{
  "num_hidden_layers": 11,
  "hidden_size": 512,
  "num_attention_heads": 8,
  "num_key_value_heads": 8,
  "head_dim": 64,
  "intermediate_size": 2752,
  "vocab_size": 24060,
  "hidden_act": "geglu",
  "norm": "layernorm",
  "norm_place": "peri",
  "norm_eps": 1e-05,
  "positions": "rope",
  "rope_theta": 10000.0,
  "rope_fraction": 1.0,
  "qk_norm": false,
  "attn_scale": 0.125,
  "bias": "none",
  "tie_word_embeddings": true,
  "parallel_block": false,
  "extras": ["capped logits"],
  "init": "normal",
  "init_std_qkv": 0.029,
  "init_std_o": 0.00618,
  "init_std_up": 0.029,
  "init_std_down": 0.00618,
  "optimizer": "adamw",
  "learning_rate": 0.00102,
  "lr_mult_o": 0.657,
  "beta1": 0.9,
  "beta2": 0.95,
  "lr_head": 0.0219,
  "max_grad_norm": 0.5,
  "warmup_steps": 251,
  "schedule": "wsd",
  "decay_fraction": 0.386,
  "decay_shape": "linear",
  "final_lr_fraction": 0.0,
  "batch_tokens": 131072,
  "max_seq_len": 512,
  "doc_mask": false,
  "train_tokens": 1173000000,
  "max_steps": 8950,
  "dataset": "wikipedia_en"
}
MLP neurons of a small language model. Each row is named by its layer, matrix (gate and up: input weights; down: output weights) and neuron, and shows model dimensions 64-319. Each number is 500 + 25 x the weight over its row's rms, rounded and kept within 0 to 999. Numbers have three digits each. A neuron's up and down rows have the sign that makes its largest values positive.
After each neuron's rows, "fires on" lists the tokens most often at its 100 highest values on Wikipedia text that the model never trained on.

L7.gate1397:518468476521552476482554507519515504492493515519491496514470444540482504571532505529508483467485501528522480501462470488507514531511525493497531488508465496503520481517490524512481496492522481482513463468489471519516518502497560559493519465453520568537503482503490481543495500498519497495512479507490486467489489491502498509497504497519488504482542465482484533504505484519523502512490534483488549530499469507493503478504527448483499488524430532488500502486547456479507490511491480496502538481522488472491535539519488518503529464471513518504451539487490475474483486552508522512557535462484511527497530492537489519535505527492535508499495497523531507503491542486537503470532509507486526511525525527445540524514534524524550490473508460477486484525488503506532530467489458
L7.up1397:488424468504516492513488500502502510487485480507496491487523520501474489487496497479494473507482516526515501492463483477519491500513470431471540467488484494450458505526497545505462510492525531468530497502466505491514504509495517530527482475527571453537484518468473515479466514483483528489489509521498498529466508491531517520461539502509491495472452470555506486475469511497541502490480519484504547494489477518548508509480520546494517501494472458532506490510465487509496463504499470489520520428466529505483501490486509477505474493496509462506527515518501494511470486554512539495557497497516505515480511489518516478495475495524525554522457515495497446473503502495520487494504487520495546479530525504508537509530467527485534533490476516488496529509486555501521503479450485
L7.down1397:492490523520528546475487475496473466552528499443509503535505525521501443472528495471547485468473510505519502501536478525504504505494495512498482505525485479470494505509462478488516495478529498529503505487476495484487500492524534531528519493493498526475525519538492499503504512533500552489552525532472490504507483498496515491521524482518509500501520515484490473507472513461478514477508481503491501510525509500477509532507473516480549528485475509521491493493501499496501497463473498492491469519491531542477515489491550475471515472474496512423475487505462540465493477531459514504498536504508496486484524480486487522500515466529527536569503470514476497488527513483506504473488514449542479526518498506500460479439515486491499522530486529488482481478545518491488504500462478
fires on: " |", "),", ",", ")", " –"

L7.gate374:399453495502488525491488501521492451497497456524482525526467505502516482511485520477448484470482533517469499487507520468493524510498492472503504486470475502468548504491550546494542485504516464498501501507486492485515506535518523542553509480514556514522508485505484483459499524500501485518490496529468481506515510523514470496516530512459521516470460519441513505484526480525542465485465510530536524466538521539539508545549496465519526510507507520481515507476475507527491505491486463452500521482519515456528476463440530491514458493499502525516477487522474481550484549488445499516488464503531465503469470471503506459479501483478488498501487485527509461508472540491507504491459516480486481499511556523491537511542520505463516488505498490478469503537491471503497476487485524
L7.up374:464470493566484499495503470453532481496447509466504543559529504509502525495482468489507477512479533514508460495535457456498504510528524518478538516517475519467496522469486503507503524524509567496524497472493523463504499511506533518476499524481492510508515499479510452485493516522507506538542519555524436481503535524503565521508515490521489474482495525480504502433513499516493506493507535558482558503495534514540557490456501458524497495494497523517504504467457525500510501503467458504467463474453496504514475520494512532498488498495471517467450500482524530514480538517497527505501452503509482533502506486480482479526482517492533485480460568477501501523498486537511496465509459483536503479474470442493507487497478470520537457479504555532479498499500509517467502495528516
L7.down374:516492533444538498509505537485509491502520467503518495533526502511501499490507510471502521483489509504519537486532482499494494546496497506523511477484494513496525524506521487498516444479487524491523519477498493493487533522452474525498510485518564498522477486458481519469464513497513502488558512501525518494487463477487503492494469510495520472436465486523512518457477532444533473508448525490480543465464459498488516569514494519496489495490523464492495519490507488553499495512499498523496512518507506481487509456489534509493482543488552504482468468473518462505514461511502529512453550489469474490488500487548489520548505489486484515511501491502540512441530499474534497469501509432556476503476509480518512490519523498509510512551485501522493536492482528581481528525499534
fires on: ",", " –", " |", "oin", ">", "-"

L7.gate2564:465508511499462491484508514535524488474508506480502451485478526511520498506486559444511484543506475489494531529466489499497509546469490449527445479558528483511520533524517511513465500487528459471480511517491489479511510548514477486504459464520504443511485572489518448493508485479504498501489495490508511524530508542510459498494481505508556472510475480486519505496521450470535520479477521519518462459494521545513461498464485487517530513513523553505486496536487489507514451494497516476535455529522484534495460493527516471499466512549493502516546517507517447534493538512515502520545453526446495499501490530532512473508461534500510492493545499464494456470524476512540468504476459488501510479479484511484503544488500514513481497468504482509497538519477498541495519535487513
L7.up2564:506487521522519511497484502532555524494511526507484522534473467490519526518467465517511510485537483504499446481477498494499504538455484513546473522506468531458557498455480487481494473516474477485504484486520524530510488503515481492491557473505500527484506521467530479497497513473570544490505484485470534493538509481518486501476525478477533508514497509476540499534542448502466519483485474491472476533486484490465505544512494521503514475546498495495550500512521478469509495524521501512481504472508513538536470485481490486492486480476475507520515535499529547555462505476508504468570515506475564484520491489503452512498497489495511517524548520523483437480502516482522502528518508497498473522508489438493486506470503495480529521512488491470531552481509536486498487534493500
L7.down2564:464508496477475502495458479549537483513471496531516477489463527474484484485511514510536542539537488521509497498496472506517506486462501499497499521503547490507503492517521510509561518489499511486513472485525499509463497458495496510485463495488502515487486491457502501491512500470517506487535523533453517517582536515502495549519540478517464484514462494448512490511520480536468539487504470543500451479507452466489520566523465462525529498516541476512499512478497509538508508456561522537504503521520494491479519538495492468505459482495489508478531511515497509439457521473504535558516503456486476524545496526484510504476515520498511478451509500536566530486563466482507514456536492443478482455527493461495467475514496457457533508500464522498547489512514535493504476483528512
fires on: "4", "2", "0", " was", "8", "7"

L7.gate665:485513518493521494557457517456481450509427454527506513477439487509515514503492492507508526505484485518489492501496500445473538488485505485499512525485535496468470473500477457496493462508517532480505512494480544517525490479462459526532487518479569519524461538546446493497500543455507512510493499505512537494537492517494473522503513526459488501509523498545517534577494458515490477509500497495527501488489518510533507501463485508465485449476532476525512509487482527473504443494496518466479520489482502499509485521528483514496505504551511498523502519509490494490483505541551514500506482490532494512490502527501484462492501526476489533465505479508520511494512555501462464433494493494493538535489519493517498504474490516436502477454492461508547488516535570500483515536497500
L7.up665:479524463484465516475502492470470487515497499477491517484513518458508482474522478440468495502458503482519511482556520505526492493512478462523483438521532564509478538503528468531582479487494521508554478496480552504523515503519499477494477511478534506509479496480470516474480543512488498504527511456514528486493503520501463433519476540513458487530475473471472491504466467488488482507490509527495494487534502501505519500520545459518498490524516488507508512453485465517464484515531496519501487533507491460473520467470513506505531486484503491476517484525537546483552495496468486513520544493503496515487536497475514508520518464497467540533486482478525508501477544510484501503512516566495514453540482487509466470463520552532484480506529508454484578456508511520521476505505526
L7.down665:463512518489491521498519506497436497508469548500476548479516512488517486504502493476536529546454464488477519497483497464485502553489470435534498521560479499462524483512505496507529474507490512511562522481467496482527550477468453513477444506516518448508544489488493529501514493486518511512532476491504510503506471469509532482542490461472513545535530473468456513496496487513492526515548502491501515478457510534487499483468513510475521465477511476534469496512500509506451467479522499499507503528553513499509523508507509548445489520456507476503539508496480516514505490492493495524496509479496537483517503511502539455492538481508489563530476527532485514511484535531462484508493513463516486484472468525504490510497497481520529475507500511542483560514493525485526463498463513
fires on: " ;", " and", " |", ",", ":", " to"

L7.gate530:530517512467533530492488498516527533486498501452488530518514473502535505496491512503504511506485486499490500562502483500518503468501540494469465533536482507516515544467487531507476495477514475492473501505442473470497509521468492484530533518532501497531497492476505452465473533474504508486486513521501484498517502508511528525508522520518566519488528494488490484503501495508568581524486528476496498506476541562493475485446487534481491516505468474533485515488453531461498467468495507485469509518486492483529454499485435510514486509491466520518444513500522478480515528508470478523521492505517490528463471484496541504448503500497532532508484532457504525517537481527495479494532496478497527490528494459452480495487520476484514507448512492544473490549467483487507476510515523
L7.up530:469526508506521496495494492504505532505459468475490475501517482477523492500530479494486515463516483504506547495494510496479476487505499495504474510499504540502508540473506495505516500531538485484498494532509469505509489459485468492509501528513498498547536487526532501496454514459479508474500471507527505568480534511513536497488522497499513504481491476491482487455517463543490485498503506502519517538503511498502478486490491496470506499482491471513492488497513533478514479525466537494463505507483497470494502510497495488408520496527524528518547535508473490503542486523497488486504516516503507522467482483469588508467522506460523513513476516467445505474478526435497475492558541483516545516529508490461502557482555467450514499503485530482498529487493520496473498491529472
L7.down530:494548528528491536475487544527503540510505493499490469500488523537535501523480479472482482461514474496496492459521529507484470533503516471491458515501471490492529557533534507514520526544529521493486489511462477513539532492482455517507496502498488532509492456539518536520472513463479475482520450504528509520445490512497488499474487486501515492501489495488470502482502476543517431489504498484475549498499521538533484505503465520490485521501497501556513498485551525521502483475532501474482503521467503482488490486500547481488517489462478503558468536525517480480485472511512478453528501538506519532511510511497568512498511500507503530486541496503474478509481564487465457480562483478511514501519533485481480536495515464448516490500555529490478521492520515542455492497497476
fires on: "-", " ;", "ulus", " ", ",", "|"

L7.gate1245:503497499508488516571492529496506509543539457490538494503473476509499499480495525507479512462468536466510517446491519495499555517499469478518455467508517478495493514528492502536472495499507474490490486486516523492468517509540519518538501503508533496493455489449505500488479515486500480531463495509534507500497513508519458492494527488472488544486507509532467537547495510482536478456521512464482506497505455457533551502515521455477492502484556519507546500518517501459448498498472501520518571507517522474496484475545481500519470503525503543514494534466563493465520501496496492473454526528530477511496508442530474489501522508468453558503503471510534515481461462468509523500515480477524464489485514486471537467515516497482486497471466497518485510529464519466482504491475489
L7.up1245:511451461498503491430512547496488498506472468497508486520465505524555518533505503466477517512492540525522451504487495525498518493523497513513539485480551546487489413486490423508488559522502523477475543509540527501490500479504509511482485472519534502510522506492506513514489487501480522486500482525493481518480461498506557511506459483494530491488491489497512534491486462529440502499475490483471507511490482470487516503482522490467533492483484516443490493505526505536516474542483486496498477484518514472519463509501492522544551494520490535503504510525502498530509513466528504486513536501517513520521513493478511480489526487470491460491499544469524521526505504548518502470503519468516538512512473468558502506525509504490518523493558502501479505500488491505509466487539473
L7.down1245:476501506535476473505496503491479531475531475515558544450488466523472497483456537482500489516532517515499514500497491512507515513474503477538484481478483517476468489493495488516519500494483519519495528476473514506496537488508505507509518535530474476461460495457486498495525573469504521530508496516532543487529491528560459486485488485508512494485499474507463473546502484502529494512501506536457501487507522445511516477494467524525521437521533515500523464521526475498445516535517499476502490525524513488482511491535507503475506526508464491481499501527533535514522494495459524490500496483472461525475477498469500504536517489459518516498545501503481504501501504474521481521501493485499519490507464509528486534522537487503491518526523501499506477517502442521506532504497508
fires on: ",", " (", " –", "—"

L7.gate688:514488503498511514484500497515485478543443487502484540491475468489532487496510548482553520536507458526521514495481494504473523524485492515481514507495515503524508487574487453532512486505494505484523517495479506514483472472508525478490488533518534523509460547478500507506504456483501514490512472534506493517524473525526492529472506518446520440522486499516502524504505502484553482518486525446500500465499512492567526473496517492472484542512510487473481480479536489486465486527506554484551477533518470489477506478500545557505481521490529551511482482468472475519493523506479500483516517493506503544472487532490478518493535532455509529466523521511522501508494508507478491440517527510452490503516485486449561471502513514487517482467507495466476497525502537511497560460512472
L7.up688:527543467482496507505484510461432499507542495499483523524527529466507456484474509466541461496509475487519516499486531479494537514502470525481484452544547495513475507497512466556489439497555510509491484492517526520511515538505501507546462521477497527516474486508473504460487458503546505511515536497531584533493518523499498473494515514477493480509512461482480495499511503502556493497472473520477505468536471513526503503500448517496502487510529513487520514530478524484510503503511525473490536479526481500488530482482489513462489517505530500475507493501476522495470486512494547507529531472485502511492484470459506516533494503497528527499490507539499533501513554495437491484462479488531516497521483497542460528456529503545519527493489497492510506524530546500507502529506466
L7.down688:489493520514514500477521492539513467587464553462513536527484556524463489475500544481510508519490474526508465495533497473518489457510508539504510525480496523497511478520519502490490456511518474509519503503503499525493462497483543456533541504527525541492481540497520489548516406450520515502519507514481517483527485487512505497492459456481528470568528513530473494479464507486489489527508529497493495528508480519541511519442490428481463475481520499565513497512533508464477478516501481484473487473524480475480513499493514529485449451497512488479520549540479514488531436516462529472535483511470486526465486500469481526485541519488542559490463554523508500488521488525486495482497474479412496508500486492468453500511502497523521520476463495507493464546483558474494484469510530
fires on: " (", " |", " to"

L7.gate2063:492471491516540468514446538517501503551507487543523475514494488513497514499567514536527481517525516461532528517500494516496544506465488508460520506501501477480498486496511509483471487495514462483474505505471528512449477567532479509487508508523484479508475597502509478492519459472458500521535483485477522515444538440490475494483512496503457534504536500493466485497518483522532521499507551473478460512482575527502427543508450547439512459470485498536484524495510495489487513501469497533521478472504512508480467503506531484457489471477497489504540496519523515531525529529520474494498468487502473498544495514481492456510525538521483496498529491499507501480469482506509488496535482503521465517476536469489477492494508491467527487515469489498489565510549460496508504494536514
L7.up2063:479519480496502469475448482506516530481486514521516537511502498462485508496489482517501488517488507516480509493491531518545465479457463473480498490489503534522527513501500469481556537494509565509535453455508478527460509483491513489477485492525450573505471520521493513505490473496487472511486518527487506502514468505503523473497492497479464508475495488500530520471500485484531516469509486469486474525513506529489493453481512492477454499492485548503507472494440474436517512505550533535550518480490524511475526485489568458486483479509496516492510447516550517505491517508496482543509496514503540546514522549477478501478530529535500488523491452537478475542486503492498488545506537501486508484498547503482475533503470500517542519505522499505496513489516500509516536487504527
L7.down2063:486517493469493490512490509490518469492448500507506530502481535472519513532478467481525512483498510531498521549503499469517504495431507463520510509554485452516461494527519506476501502467490520551468444490511497545511511476489513497488504519490462514480459500486563492492481528481523498483473507452538502514464440501467475521471533433502519481526496488488508514519458511493466463508498496553479514481489468520560565497495463488535511492550538516527527505516445481483436493493522508475513469504529497466501493483495492526537497478471469500539501507492474500484513485473482506520513459493478523440448509523539502478495462479487540506511503514536515474487525551463526511498523542500495518530501527517519508458471498508497491515512507534491493508489517520520521518524506530
fires on: "7", "8", "–", "1", "0", "9"